Weights of a small GPT-style language model, trained from scratch on English Wikipedia.
Size: MLP 1280 SwiGLU, vocabulary 9078, 25.5M parameters.
Architecture: RMSNorm after each block, normalized queries and keys.
Training: a variant of Adam for these matrices, 410M tokens, 6250 steps.
MLP neurons of a small language model. Each row is named by its layer, matrix (down: output weights) and neuron, and shows model dimensions 96-287. Each number is 500 + 25 x the weight over its row's rms, rounded and kept within 0 to 999. Numbers have three digits each. A neuron's up and down rows have the sign that makes its largest values positive.
Before each neuron's rows, "fires before" lists the tokens most often just after its 100 highest values on Wikipedia text that the model never trained on.

fires before: ",", " the"
L6.down408:511556481522478495499456516513473549508512538468482515485509524489521507535454513502489496505516499513480525518519476484509495493480484515526500494507488458522508521500510517562525479543468556479564532491435542497470520472448505507490523497499461501481496525510470486513481485502470526549513494493478505458482438479517516503481471452452487488514505511491531501482490476494525484490464528493500529526475520540497459496483452505501522447504519504434506521482491484533517514493541522546498499451505506542510531493427523483496486465474497485484471496521507477496490508513512457472

fires before: "==", "===", "The", "=", "In"
L9.down992:463508522502491479490481487466480502507511466516494445492501505473463501481503535533506478506504469463519501529531467509515473508512468512471504522505495504498469508511513527551516494479498540474459484514538484499541500509490539527513461560576500510450455488511466480519514481469456488506505507493511527528491488480525520488487510519504515524511444499534497507486476544500504482513533503499506523488500494475490466491519513501521506516489512496468480536514486527510507546477524496515511470521488499481498437459555460499487460501477524513514503524495512469518506493441523489512

fires before: " |", " |\n", " m", "%", ".", " in"
L2.down228:547474479469514538519486485521498498473504529532501540491490483481485511491505545450472479475496523475530494476515524502503449505557538494479490499485514505471538551465513507541527476468477515502551446504496559523451512552459458478502514491548496463524489471506520511488523467500471522524493510493509550472506528512506521510508505503484535530517485534484489547484530537474499451488498526501492496553495491481503514539526483536502519495507425505505472507447488554527484503455516510463524505525487500505490483515483512510490474509512517511489515470485538501471506506475482493520

fires before: " ", " the"
L7.down1139:450470461513492524496522496499545487500514457498465492509501516543519530550477520523532515469511473463486424524487508478498515510495503486525487517495513519478492504508476491497474503462524511516488520496485512492503491505520484534470494522506528473534510526476512481547516528545507490492518513488505484515515469474510520453509489506509489518522511536537488456517457536491541495497461489501455502429527491503493516502472519505475486482478499515515511523455493483496475504490510527515561506494470511435518510518518499470507466562535512530448446514509546535517465542481476454537

fires before: " ", " his"
L8.down831:493489506564476548476515465517528526485480481484466512496464460519505450490469483467539514475456459447497439519511495535498498486504530525488486543527520541479490487528488533508479549527468524486495523492492511496532502503526498506490476551531494443493545519512525459455498545514501495526475508506543486508488477448483510462489495528513520518435473546509518501482500521471529548496503518492473479473517517493477553476538481518494487512478526523538512510493497486513516480494515468506517570523486498479509458499471511505505497501521513503508462511519473514476470504485482489474

fires before: " and", " in", ".", ",", " to", " by"
L8.down224:473480473539550518516488545527492482501490519489530521464519519552505515512508528498524503479515513487495512477500508519506482505519493505484478554468480495478484494509497495533553535531508528486522502525471541530450501509471510496503513512501492506508504535493477506519473533515442508490494530489445478463560499475494471507518462513483502523483512524520534482490474471497557495497465466506480492506474464481524527531470507484495485513537483466477485533447524525511464442501505538452466520526505501496467463532523451519448498475513480535563473493472462533486480531503488475505

fires before: " |", "\n", ";", ",", ":", " season"
L9.down685:524508484553483521537490473511507450480492497470479547457496516518522433473491496501494529518489515533484479530479500496481534512508530516460523504488508520499505503503478542537543499484500501494491488484520560529500496517501496524477540466528543479560496550506481531506535478449539496521523475507490527488492538506518537501465501427513483528487496487523495476500507489551439517544492498517474483502545534530494534518515480504470538471474505534510515508478506495519520505468469513522499506505454502535529504500481465494487487495503500516519447514505498507515488523522475515510

fires before: "-", " "
L6.down203:485508512475471485476522519510495493526478480512482473474470500490506575483499541519525514512515524410499461509499459500517508507491495581500488522546508517492519499531513560517529522486509496525457513485477469504497483544487498526475511479475557495499484508446545479502477507536532482514532529512489511519459475530501493506520551496491478506451453454501530459517506456504520510498476529441478520482529485496484505501522512488524494511502521485483485507486529477480483515486508490486504484529504476480488439482469512495505540540537495525454502501496459510504505496491513471480

fires before: "′", ".", "°", "″N", "°N", "″E"
L2.down824:494535475523498487491456456488511535475513495451556499510507496515444489508483483483517468473462459493470484517522500535459459484513511504503489489485484543446529464497478515530529527462521484528524560518506504513498506490494499529508534568476515586507477555535478502483497502447519523484515473462495487483477529501487517516495491488496491497472498491531417521485466501522524488493512519490528506451483499494500499492564520492507478476515514534512457517490515487503499488519504448476485487492489516522513502518516458513543515498510544465511442446499494496498497468498492507497

fires before: "=", "-", "===", "==", "|"
L6.down1033:524515529452547465500511483492498482509514467529456510502501479517525459567528491518477490509525480482435490443445546493522506499524518490518484506501515480508491519464521471508478468490534502509471520469518494522506470533484479518515504529511520494526476505464497422496470488508500515467527458524501486461534524514474463512460526509523485503512494468487463526519537482545503490494484509497551496542476499461527440517477559478493514535504525515501521503480508480483452506526461507500523487471486523518456500547531481471487504480498477396488504533494499490490477495496529481526

fires before: ".", " |", " |\n\n"
L9.down171:544513511505460504553499445474535489531552558464520526477520480490539521487489497501477488499519509488500530487505516480520466470515475539512498499494505511477549509513463512503517469478444486495518485537479497504479479468494533438521511477495490480469499461583481516514541494488539500481542477504479487475534496485520511488500485514515499491509553497523492506473536505512534502510491499514477535515451518517480478483514476516476489497520484487484514528502492517511496530487463543524520540460492496512522504511515533526511509486435459529517553524470472498512525531510529525475

fires before: " ", " /", ")\n", "0"
L8.down528:539509475475513511487498433519514476521509487499499462506513489455508531526514478442520514511475499475532512495493462466458496484492473504489497526494495492494478464484426502491505515504453452471513519504567502521522460480515482500512527505483502423487517520531495486521525446502450500511533464466539473505477513498514495490468520482527552494526502486511534485466501504543513488501496503501513497474497482514489495522457498506472486460476488467536531528482489500507481510528482499479504490485554503457491500518504485469474433525515503501537491492455493507521520510504491510503

fires before: ",", " the", " "
L9.down474:517483498503520508454434504505507512489500517508481536565531465498510514517502545540483514507530520512500523538530475499445524532504454470543493502494482483533459506520511475518490494483528507509467522463512492529483482532508548484498529464523538524526480486491528487523514506534499496531458489499491451521504456495500511490492526495480465515473513523520496489535521483462488533498503475498591500486522528484470501426487518537485513501535495518513489506528498520514499472465462487482519495515502489490505500492543483487517472456485536531493500516501514498461523562515502513505

fires before: " |", " |\n", "|", "er"
L2.down1164:477501499548444476526530487476456532466513488511493503477519472507503496495468525489528516489452515465520509506488489501475471492498541484529502515512469521465523480514538504522476464491468494511508544523465508458485511503513494497514480493485504511504528520526511494519505492510494504455529554500475480529500510411488483552521489500509499493479560485500506490467545489496497503552473521501536530507480471507451489507477495507505525456539476512482467514523487497545499478501442515513511495497522549530533490476519485524548451468499469465492554434487516510491517538515495505492

fires before: " |", "\n", ","
L8.down142:495513483544498521534473502502486479534478541476515518485465495479510501535554544465500490506510529491495479489529508525461483506495471501471487512491517540505499493521485534529539473509483551477490521494481499454480490497501481492475500491473519491508513516501500514526502484501495517512511457474550524523530505455544476489515488485502487504511483517546478509501435487465498501506487489523484513485515529510509493483485539487556521480509500538524481503537488456513449508487515490419542467480523506483469498485508532531492531488513520509536473510481551472486495476498530484488

fires before: ",", " he", " she"
L8.down820:506555510494491524552493491540463526521494509457460505478546466477515523510513497524471528501499486516501512427449494484516517460480492532519488496499493507530498526492534523533507500494516516579532491485476506480463509512491499479479521494483530494526539498532515453487446525491486490495457498534541524475555506493490515455461506442479493509515481520535552519532555507500521491487462478543502467475554538514480501482519472511523513484516525527498458503530483510480508501498514536496509499474486462522513544467508519466515522518484462491472473495472490487498478492461499491506

fires before: " |", " (", ",", " -", " –", ";"
L8.down413:490503487494512536501510498549469546485517485482485494479513506475509478540466524480483486521463527501504488461537456510521520494503514484506484486513475503509464469497482526519498522471521541478482502520531501526538501476555476500512487528517485540481515475541477463494515469512494500536506501493523518488554484493486503464524487490477486519512483472520515545536517523458478502539503545438516490519481523490517514515499499544542464480527536465522509550473487501498531467474507516493519510491573520503493502500531515504509472496521539550574495523439512510504491553507482522526

fires before: " ", " %", " Title", " \"", " GF"
L6.down807:513478485493533538490522496498506447487473494500475493503553494472466543505464528493504486481470512504517491514522521499492470543481510510492495482477480520528532519453500497437505490450474501481503524480474539532532531511480483482472526512495463537513531505487465478495438497518480507524522488500517505555492471476459478494487519535492492481531534511488486529556516504531495510511447478479531516466476513487492487515492458536508484497524508484508531491518536504488527459474520520488518503507487566498528537498511448480482471448502520492500495460492526478471485482515486508510

fires before: " ", " II", "s", ","
L9.down1219:516489502479504518492534457502469533491458493505506480487494535526516520507491469515499543453470484476467509513490512508474558490466524479517496543520502538530476548545474523518540473491500482474485477534527459491558466526521529507509520479479508495494566496523483537530481505497513470525496494491498475496492497504495486461493503526539549525491487514485477466479494500507467462511503475514474529469503505489490513506513499555495488503508502464487486458492533476535512487474537468490551549472496510510502468501509537491520485499498515514504547491504489502497532481493446503483

fires before: ",", " –", " "
L8.down1095:525533495481531516444497514503514509511529514533499509525534492492488485543482474481483473529535482478494484478486462530469496542476499464461487485487489514521495518498504510519488490505507494492522514482494531514482481497472496515492508520497470467493520454514492515494460534500480540445501540524497503456528503505502492470511481498511512535565494519504482490484462510498492481501516464494496488489528507564522500472467499519534550488491480487498542543503540460511519480531505521502493511499512581448503497513509539468517487491475502544533500472497537472480509522514507500521

fires before: "-", " ", " the"
L6.down660:514471474501460503468515511507472484494475485530538477478532509516491522478493520508487516524504507386492483526511431510494492514495502542493472543523504527525544489485518510504509512516510482489518529548514453503518516492522552544512478514514490516484458493523506468525488509506520455492477516513467545494474487556454488476529519500503489489420459485490517477494513476499480528521495489468479489493505500546496476497487495478504504542495477508462472474495509541473509493500501505564514526523503484516481474507488462468503503525474536470483508560508444468505504474510533485501

fires before: " that", ",", " the", " to", " he"
L9.down963:481538512512500516486501499512480544505492506431532513515513496498512474498512528507462505489485509466518468513512539513486532463485462496436467484511539484514509519483516492526500532494474505478552500524462530496484484525490455466451488483512495496464502514516504467502483505534497499503485522493501430488466490493505534461495471461508473480523472521518515494551481476509516514493466464484514497469517521527470458447455526536493483493498498506503544521542513495485501470475486520462448487485460478464519540522501536491512523511485473484512473481475496512475542524530464504487

fires before: " |", ":", " |\n", "N", "\"", "|"
L2.down54:520446491502530485505498517501502488525549496474481474478502480486486531500512532549507551490516491510471502463451437537509456500465487466529458482492549479496511510542504498495452503511506506509448551517525536519486577531491482453519516484481483512529513512516528521537507505473467497500545567487533485487474491476572503520471496536505482503491501512478505466500478492514498529502529495517531478540492472469506523518530497501546479529564465458483517486504533497511473523508505489494476499480509470468452531540505464500478523472497524550479523502490478519488514497504508530442

fires before: " ", ",", ".\n\n", ".", " and"
L7.down1134:516498515486483522423491528494515512492518502475516559537521514481502490495498504496484500533492487480527535532511480466510502544468515504554537528455474485556462533530505492481448463519485501495528524506470524518487526500478508521498526481500461465477476501486486485538531507484483475501536505501458541495524497500512468488491490499509465529506531510495503537468522546540522509538523563493483525505475542536535535518496526498486528498535478500456497500510488488485506522510503537491496505487488480467538519513543445499483503465491504506508556553506507482507542524503509478515

fires before: " ", " Party"
L8.down879:460505456470486515489517461483489513458484527536504482520507492494529558506493485509492524492497516485462484514511510536454487514522481512485556497522539530458479498488494495491506541471481496519501540479498551510496467465493500509450480494524482513509492537483488508488502521486474460534506479485513499516521501523538465480514465494525513492467539535509519523504520523535513499546449538462530503509516523425523489500453497508473465517507484485526514510476492546511524453515506516507546511503584497511546503478446513518474551486467484482508488495495507490474465492457520488485

fires before: "′", "}", "2", "0", "″N", "\\"
L2.down719:477522497520511483459473480468514564491472516474525433505524498457471501491501487487485516501489460503445537529505459484489466492513461502488484524487473475500543470497485495509481510442499484478518495485490528497523520496539546517483488480499445542491496510514552521517529470511491566514528497487481475498449538485463499505510523508497472456509513491450478503497482513527520485489487465513478520486535463468538515507430477510528497549529517488489454482498524546495500513549548467528494474522545469463539476476490453477479464455489496564532466504468515494519519482500505467492

fires before: " |", "N", " |\n"
L2.down724:514515476504484534536489478498510523511493500467501476472507507540534476548532508529498517512512445467463466477497513509527457498466511510493468450493500506467504470530528466475497489487458528503478516541517510525494532494447472499511524518522483484509529476490487506551492524514479513513487522490488496487453533469506462517495533486501512492449516525531516480483516514523514528472517493495516479521498541512485547527536487486541521480549468488470474483486463486481480499543462461446475478495493463525495554519478517509479544522549452484500507495483498482525527518505536501459

fires before: "2", "\\", "0", "1", "H", "("
L2.down822:519495502447456521481506554496465503499479461499552503453523515489509484526514494479497455474486512511468515492505502497483489483511513505469510470513508468468556507492543520461503500522525466509529493515497509501516460523538489548492471509488522508463548512522503499482559517496483537478516459501484499508493515526492507461485513545454513472498495493533478515555538478516508479480546495480528476531497478508499489527455478526498481563552524490505508465542534495467465478476506432473462474532522431517506480470489508493490524503502486510500482500491472501503525501488477513461

fires before: " |", " |\n", ".m", "0"
L6.down209:527473487491509482528447467483480509519511511504508497546500475507517469533458520500527532493505520500488469478469494510496517526470550541529472499483530479555474505511492513479531485459486496490469517490537516501501494487473487486507497504482495472478530476490543459472476512497486547516489490535521504523490475498453512486487512470536535495518511461466475473497548476454482497495503526473583465503450483477503500465492497532459525498471493448503504539518496481512536481475490453501479488504486518535533502546462499500493479505474470443504516482506578472485486494539509508534

fires before: " ", " |", "ius", " ="
L2.down141:478533488514464570448504511445491489479506503472542515496462495503503506506468489474515505516512488432495522553523458545524529484480490559543495504474499478471473462474477493482462489486464487465443487513461467514522475482532513500536473493516487478489468500508496516461492476520518467539459514545495494539477508488531475506529482477515540486504500499453527507456490501532487468501502497498494518498481525509507508497488505509460507507525464498485508534451505479495485472504507481444484489461476497476469509499529474500508499517444485511503466503494481504499483502540479514480

fires before: "|", "|---|---|---|---|---|---|\n", "|---|---|---|---|---|---|---|\n", "-"
L6.down351:484482482494478533466536505495490545515506481505488485503537454477477481492489493491507506502525487442469479500495531514492468524526501512491477546493552475471555520479484561514548478496531469497481510554528482520522508531544474511458515525494556552519486534497478495496509468523476525577524476500494510514497458530483493517491560494471506512453474499466481481521537506496499502481498525480471443507472507512450488518525517486517510492495514495468462497473497490480518515463504490501502487529500537467453476558459470484512514508491486525477500531513472511488504491461463447474

fires before: " |", " |\n", ";", " been"
L9.down1040:502486500513528543530505534500480485494485484443521494501489497536449520505487432534528506474484469503511487488515521503496469495531536487513477533481491498506486531500520474494465534477508524518441531533549450463443484474480486498454477481486501524496489511514500460537459479543480472471545503484455520510474479489510461518483497526490519480467493500455482473518505517461518501527494454481490493502525498476498530503538503517465505474530495509490470486471491524455529543522517502497534503447536493499455554478520512506451457489508475540510500490504536529528524500475541522478

fires before: ".", " |", ".,", " |\n", "ov", ".D"
L2.down485:482507514512513540490468480523527491509485505456477489481486495516519506514500514511507522521494500534485488469493473525494490496498494528557473457490419474471520494497489489514537468516457489507493509515522501477500478470497512507525514498500508489516544477537467466565459482471508452507544515472496521472492494489524503441549468505454479525510542500478457496515505506518521494505532498473491495510504514516513498514555457501501487510556482468523453471518497518504474513491502532529543523496494521502474485537539474505504475468490480537497490490501532545535534504466522545506

fires before: " ", "born", "19", "18", "–", " –"
L9.down1035:552518478511506524477498478510524532496489473505522494587505493480469466498468498485463490484430542518515488517486523563478487473480548485491451527493520463515492513497532478459499483481520454513511535495499514530482522525491496507510525455462456494457509526498533458489510485452513485483506490515512516517501456476493490517519486479531531462495488530514483495489517498492523520474518508518496477473483465506491485520481520509515487484486487530542510473512549502446480513485493460453522517496507507462499452528469485514485504491444569480476471456466492533493531451487499538439

fires before: ".", ",", ".\n\n", " in"
L8.down462:502479474508533494438512461522484509498467494469466510497491513504508514536443529498532506520493474499489496479502495473494454530515481517497483480486519449507490479520460486529497552514491493525457508513470510489520476498494517509508510523490463501528462482468496514531510481513504462502495489496513442524505444449489509577501505522527507505473478516502504523528526462485459517511475525523483506462537505505499478481497485519517464464489519466547510503495498502507472489501517467492518476505517496465471472524478507525491472543515483498569464509510462515536482513532519508500

fires before: "–", " |", " –"
L9.down747:500504496498483509453477470504481518535511539504527472514493515524519495521461482485523536517450496508485457476501494496485502545499501463520439512536524479505482550489502502499516509511463445505513494536499517589460506510526532468465539503509510455523527536481522521506527481504439467523515483514509495520572477489487471476535518514547463501495482477495547480499471539506487464499497476528474458457474521465489510465469472495478475504492532498537539508507517484503479502524504513456515479490513510463486451504482516495511487540520501512535478469510479531512493475513491528491

fires before: " |", "–", ":", ")\n", " to"
L8.down41:527501462470475530509504519513486518502515516479530512508489554502469505428501512452533518531480521471493541497523504527483490499521503496477488565496529487482481455496519490509502497483492493495510525505524529517472491503495503522494436496539522468517488559499492542509473457452501506454490517488481533513516534449498536519508534558538534496475522494478541502494521516527482498480507498519465502502485554575501508504496499536462476479477522511486470495501511486451532482503500548525483475514483450519538509527522469536524474475475530506483526551432498488484511516485511545509

fires before: "-", "|", " ", ","
L7.down685:487525495479508484551465480512549517511501517502464511501535513456483473493518490545448537513516497512545502502481503494520508472499513472473531467536516506462485488526458499493466512458520491499501491488512503479518530425525511519546498495516544471506550497503489439490496492527474478509495497490497523483526505496527501517472509507482463471510507515473525533521473508542463503512494499488507514580462480465485467510508502526479479505493476521473505544480458505552509505532488513505497466431498489532472512486521504460549512463499523480488502532534536482530477462475508484477

fires before: " ", " -", "\\", "1", " |"
L6.down393:527478512475510534520473492453545486471446519494480466516528516502487498505459477495488496514481518500498512493530480528527501475495515522552491483529502509449476502497519506526502493508525538396520509509494491492555469505480469500505498508495510477483493505479447544546514533466515508457513506512512527501449542476484506527504489489504536505489498487479522529496495525479491520534520476536507522514472497472499531513479492531457515469511486513482477520479472483543518491522503541528451478515442474518497507529455493491492507494494508486506483493480477495460510487518498534461

fires before: ";", " |", " medal"
L2.down393:544489501510491471501485502525548531470496474510490476479488510511555507474517483454518511503516502498501518473548545509537452536514499487515491462504487504499516491507526496460481481524474466471500463448490504521481514550514488478487529451477529553486496496524520504450486518517528536536531480505516541486516476496494521512479476484493536514488502500478476519470497498507508536505513516521524470512500487468516495492514523484510467539523485525470512508473547520560499516487443495552504534545503562490515499472505517490519478465525541545509499476492494521494492551452467476470

fires before: " ", " the", " September", " May", " March", " a"
L7.down1017:506507465480488510507528498453516528515516493535471446519479477539507512532454528480529507523508513425517458538541502517494523484531500508523500521531497526514491501512470447475505489434471505508475539492494508481552523490510449508485490507488488440538506496483538488533547498511494549506523467492521497526498468490494534507521487460490482480448508489498489497510491525505506506474511489506502498515475514490552521484486474485508498469506496509497519542446513477470498464510529492529532533501461417462513480485441519490482490450528527515550486467502534511483490470497504516501

fires before: "-", "',", " |", "'\n", " Lin"
L7.down973:493501512518509503496514500527511480506548499514479513463526449490519489527532526508522480496516487515520489488502468498519506532459564496533500487485459481556488512516479461535518530483492543477491495515536500477474477532517532499497471511480506525536506550502463496486468512553531453540465512545437522503496508512510460475473499456466504500542500465489478480485545512527490512487491527474483477493530496483519493498497531486496555486487512512505502528537493485510486524524530509530507508460483492482521527473520536468509466477510453508491503503515509479491496517492536503507

fires before: " ", ",", " to"
L9.down990:478533486489480499489470500503545532485509485473538508502537535464513528511500460463489524506484461488499478536519489445494519521509525526520496507472485484507505483474514489504519514512502499493501520491524483447518513493507523477461491501483439479489475511523505467474496450480519517502531512555502456509541461490490496463495503489515511515536546476500483504495505527475529506476512555506540514482505553512461539460457494529528505482514474501455519517474483475525529512509532520491511474478505548504515538457489539486497510477522527522514502492480572497451510557497508503509

fires before: "-", "|", "The", "In", "===", "act"
L7.down23:497520533517447518484453502505510525561560465500534485463532513504474510538476501505489478501511456412506513532452510488506515510498476545502469485533497513514517484509478463464507482498526497471463494547504482459527493536495500518523494536461486536478497566493469470504521510504528476488501512511497474485474529498509457497481528494500540519498472512526533481504518500493526505499482506490551536534512520489506480476513507521525453529519529484458473518513478490460470505524452486507493495474518478523478500488500528500551452458498512494499511516516443535488542530491514488515

fires before: " ", " |"
L8.down1253:483517492545479467503494467512522506471476495480444480510546523514494502492516507544519501512513488497473553524535476521552522507435489531478498477524481522472487513510499514529451497530516548495457481506500482509522485525507502445502516516512502475510493497564466482486511497512508434456432523523492543477502499500535497486504480490520487504532532469492492524482490493477492481496478500509482468541471512493499467580494496482479533515480496483510511547515447503451516540500500487465501495502499533457512489508534463480489496480534471534491500520461499517507513516514526511466

fires before: ".", " |", "ö", "0", ","
L2.down343:525516491512429481484478501485462501493496495504501513506509486533465492545490534487500509469491481494493522519493503545497487540553477495517483507482487513484519470507493467553548527508474526510486536529493507495539499473502474476450494496467433512515519528504469528529473538510455528490483496478528514527530541460522543511493499461534493522519461498511483502531519518495463460452531484503473476507492493498505532499550501500521490479503479546532461536508476503490495533501541486453511460506484499441529492530478516511479522503521500542525478476509481473504534478475486521469

fires before: ",", ".", " in", " and", ".\n\n"
L9.down985:488517497505491517487492506493492457502480488493487504517532463497473496507533473517465482486513509481505485461456508539513492508484524458523516515494479498507518486483505507521505523515501507533468537504477517505497495531504533503479518526484439460515503491533464515516492487473509490481465505495497487516516481464466489524535525505544528450501493500491534478503479528489513503457465498490480497456450473508491502487492514550439510498513477498558507540478507525504485475508496479483532486460528508459500514498490506537484520509478523540515484484492485492518458498482463532473

fires before: "0"
L6.down1225:514487529496501495470502553500482543479502542501511502523509480496480500522524507495528505555497469489518478527477490495496501542515460490493528499533482462519426506494470496524511498525517463493490460496482509490511537493518484507492508518492476441487482531497526496496508460528500531484531474493500491511442503482547523463487497506503494513508482515467457560506537493504460524491512504471527560484456506526521449476448500473503543479546549521578475510485514479524482502507469506472482502505520508493470451472547514506474471449496505462499497479509485492517527541464501507487

fires before: " "
L7.down922:479487477513509481478501490513481498482515469472483463506466537501522503549472518484483515494494521477548489508501488558492527483451572520499427493472499493501491531478498510508525506490456482497466516550496539528508478494524505468528499489516511457527477516495507515494510508506522452520463469509537509507513545440492487499477493513531509512498526534483451459472447501498473502473550487500471501533516549512476489489468498498495516503516503523504496521499496478495475486532523509481514516510504472425499485508530495468518484558523528507497499500495474546485471509464443477470

fires before: " "
L6.down18:459473482534507524491494495516543517482508482467504519522504542545485518528491532489522492495522501447503483565473470529483491531530500516489471513484502460458526494489494518492465507488462466476488517563446511506494506474508497544557522502490459484526516511491532454469546513518542518487508524481479510507537493486493535474473496485522536506495485575510468498529448531496524492498472498489481510505515464532522511516519517495497515484532499475491514510508515485484465454521535466475542537523500498482539488528466520477488533498485523505499452491508540546516478482501470501466

fires before: " |", " Goals"
L7.down110:560534509510482495504482503522469436513493474465470455481475529500512475543528502498479491512473500464527492478471503449506469491480494512492533533484498494542520484535512495533495523508467459517508495499535465504491532484496458517538503442496527469530490521490511517491484467502512533510504518520493522481517510484485487530454468457493531523488521483530525514464467499520484475537496503501484503494496523481526472522530496531489475502480517513561525504491487561517554525540476490526498539482510562456499476498521511476532489476464489502545525476484488468500479509459457460494

fires before: ",", " and", ".", ".\n\n", " in", " for"
L6.down1048:497473511521553510476508562495520447520511523514491522533526519508531497451503547518502507512499509575494503511509493533478463523520484442511483506462470498512458503489508492524469489525488556501507509481462534447489519499447490459515469521498481521479496512483481533486492533477485479504490505503498487473519536502486493504499494509483548483540498490482439509506492471493522503516496498516563495498520548475530497475462530466446491497514489520518451476458471534497505537501513498509489541492451516507512475479566500510469460458500512516540509491473525542458505481504506522491

fires before: ",", " |", " and", " |\n", ":"
L8.down397:454453475528524467516537534481527488489486519497489475497523520489493508492516475500540515521482485494503505502472514502470470528503504501514513504495509482507522509531487486548472505488499540510504535453451502525481549523451461515489492518516442481529491509494470481534494490489497503548543535483498464476499481514516481514511495469500489519533471454489461524554505489514505523497462491492507495531455486517470530463518451511491471474555490546487557492500489488525489496484557478470493557549505497556485547522525487500494492503522505494478488461434474532466541535494503529534

fires before: "0", "5", "8", "6", "7", "2"
L9.down169:517522474505482506487502488493490512472492480495515493493534499505534542487536487501502466492479488487507503492528516486517524493487473505476498494475510496450505505529470555478516504505518520487516516494528507459522487445535560514498467521516485529500489481500504510506488479500503528491485507516492506508482525555490511492465535527450506463452495502501444525502526501492461453470522492454498501498499464461486493516494481475520492494510546486486489506459511515504492467521544493472491527478520502541524524494474512513484480502499487504509437504484518482502508504555477476479

fires before: " |", "–", ";", " |\n"
L2.down683:532515512472507483488519504518470508516488503497475467521489530517476516485499497460544508467474548498477497468461538483518467558526519505496498528531498541507471492454477475499512516431466517490466476503524486514527502499464466496450497511518480504512475467510521472562483486464491505516466538496505514497505536508459532474531512454515490523519493475520478473529563533460522493460455518457530488535499502452484519509540481476530495486469464522445515501520495467506536515492472483497543484517499462498521477478519544508494489454494493493451461527478494482533479525509492531447

fires before: ":", "–", "°E", "°W", "20"
L2.down475:484538466496501487462505496519477522501500507512499482500485477484504522497522521501528473484500541496495477511458525493461461492519524470479474477510500466508488505481505498476511531497483516467546496504513525515522443517535463531482478490530477505503499516502479483497515436480451506493483503487457529487529495525510501534562532542477528539451508535507535479498524479517482490490484464504466502462512539494553500543519526482537497526521480523499481560549475509501530477526523501541501508525528468474493497497545491525493489485507499452507473483467490543467520521471510465465

fires before: ",", ".", "\n", " and", ".\n\n"
L9.down174:453509522520513448513503526506475534444472525499509489516460522425523505578501503466494532514518508507498547460455490527538518496495453480487479478480491503531471487452472473513508506521508533521511484504463494506489474483524530510529497468528506509529500484480476474501514505490528495498509469503489490490542432445482525505471479474481518476524509490498520476479482514554488505490484496487514495457490508517502470442480521536501502468520509504528494473485525482503515488504509488529499488449517495505515499524509503515530506529476505508526511526549484509550497513473489506527

fires before: " |", " ", "N", " |\n"
L2.down358:536531478492518497485503452520504484549498466510533474527505460492509512547507553518495500511529502504500520484493513472503478519522517485435479509489486522518507478526510538498472476503511493502469520482497505501537527493479498486501473441527485524524512531506510523482482486546486468485532457456474494468466492524529536535475507496462485509475479488490505489494488521494511457483514528469547471515495485473506478529516528533515479557535540525502516515536544489531473506484466448503494465516485478494518459511536442456518466509475490505499470468510481516485526534456524465456

fires before: " |"
L2.down672:506513510561469465456511491471469474549514499544496498485499463494486505492505451515474543476496510492537484525467514529467530481508512444481506471517526497517514519502497505465555506488500532524481481521506500545497504531515562540532484507500518500522460501552506493487507484531570438529523467515521493494501490543544505472486522482475495477495509491487462475501581466496488512503530540487485579526485510459520477511512522519459467541490511488486509511522494502513485512466443489508493542458498457569506528454484482515470506536474489487540546490534523489515487493466481490485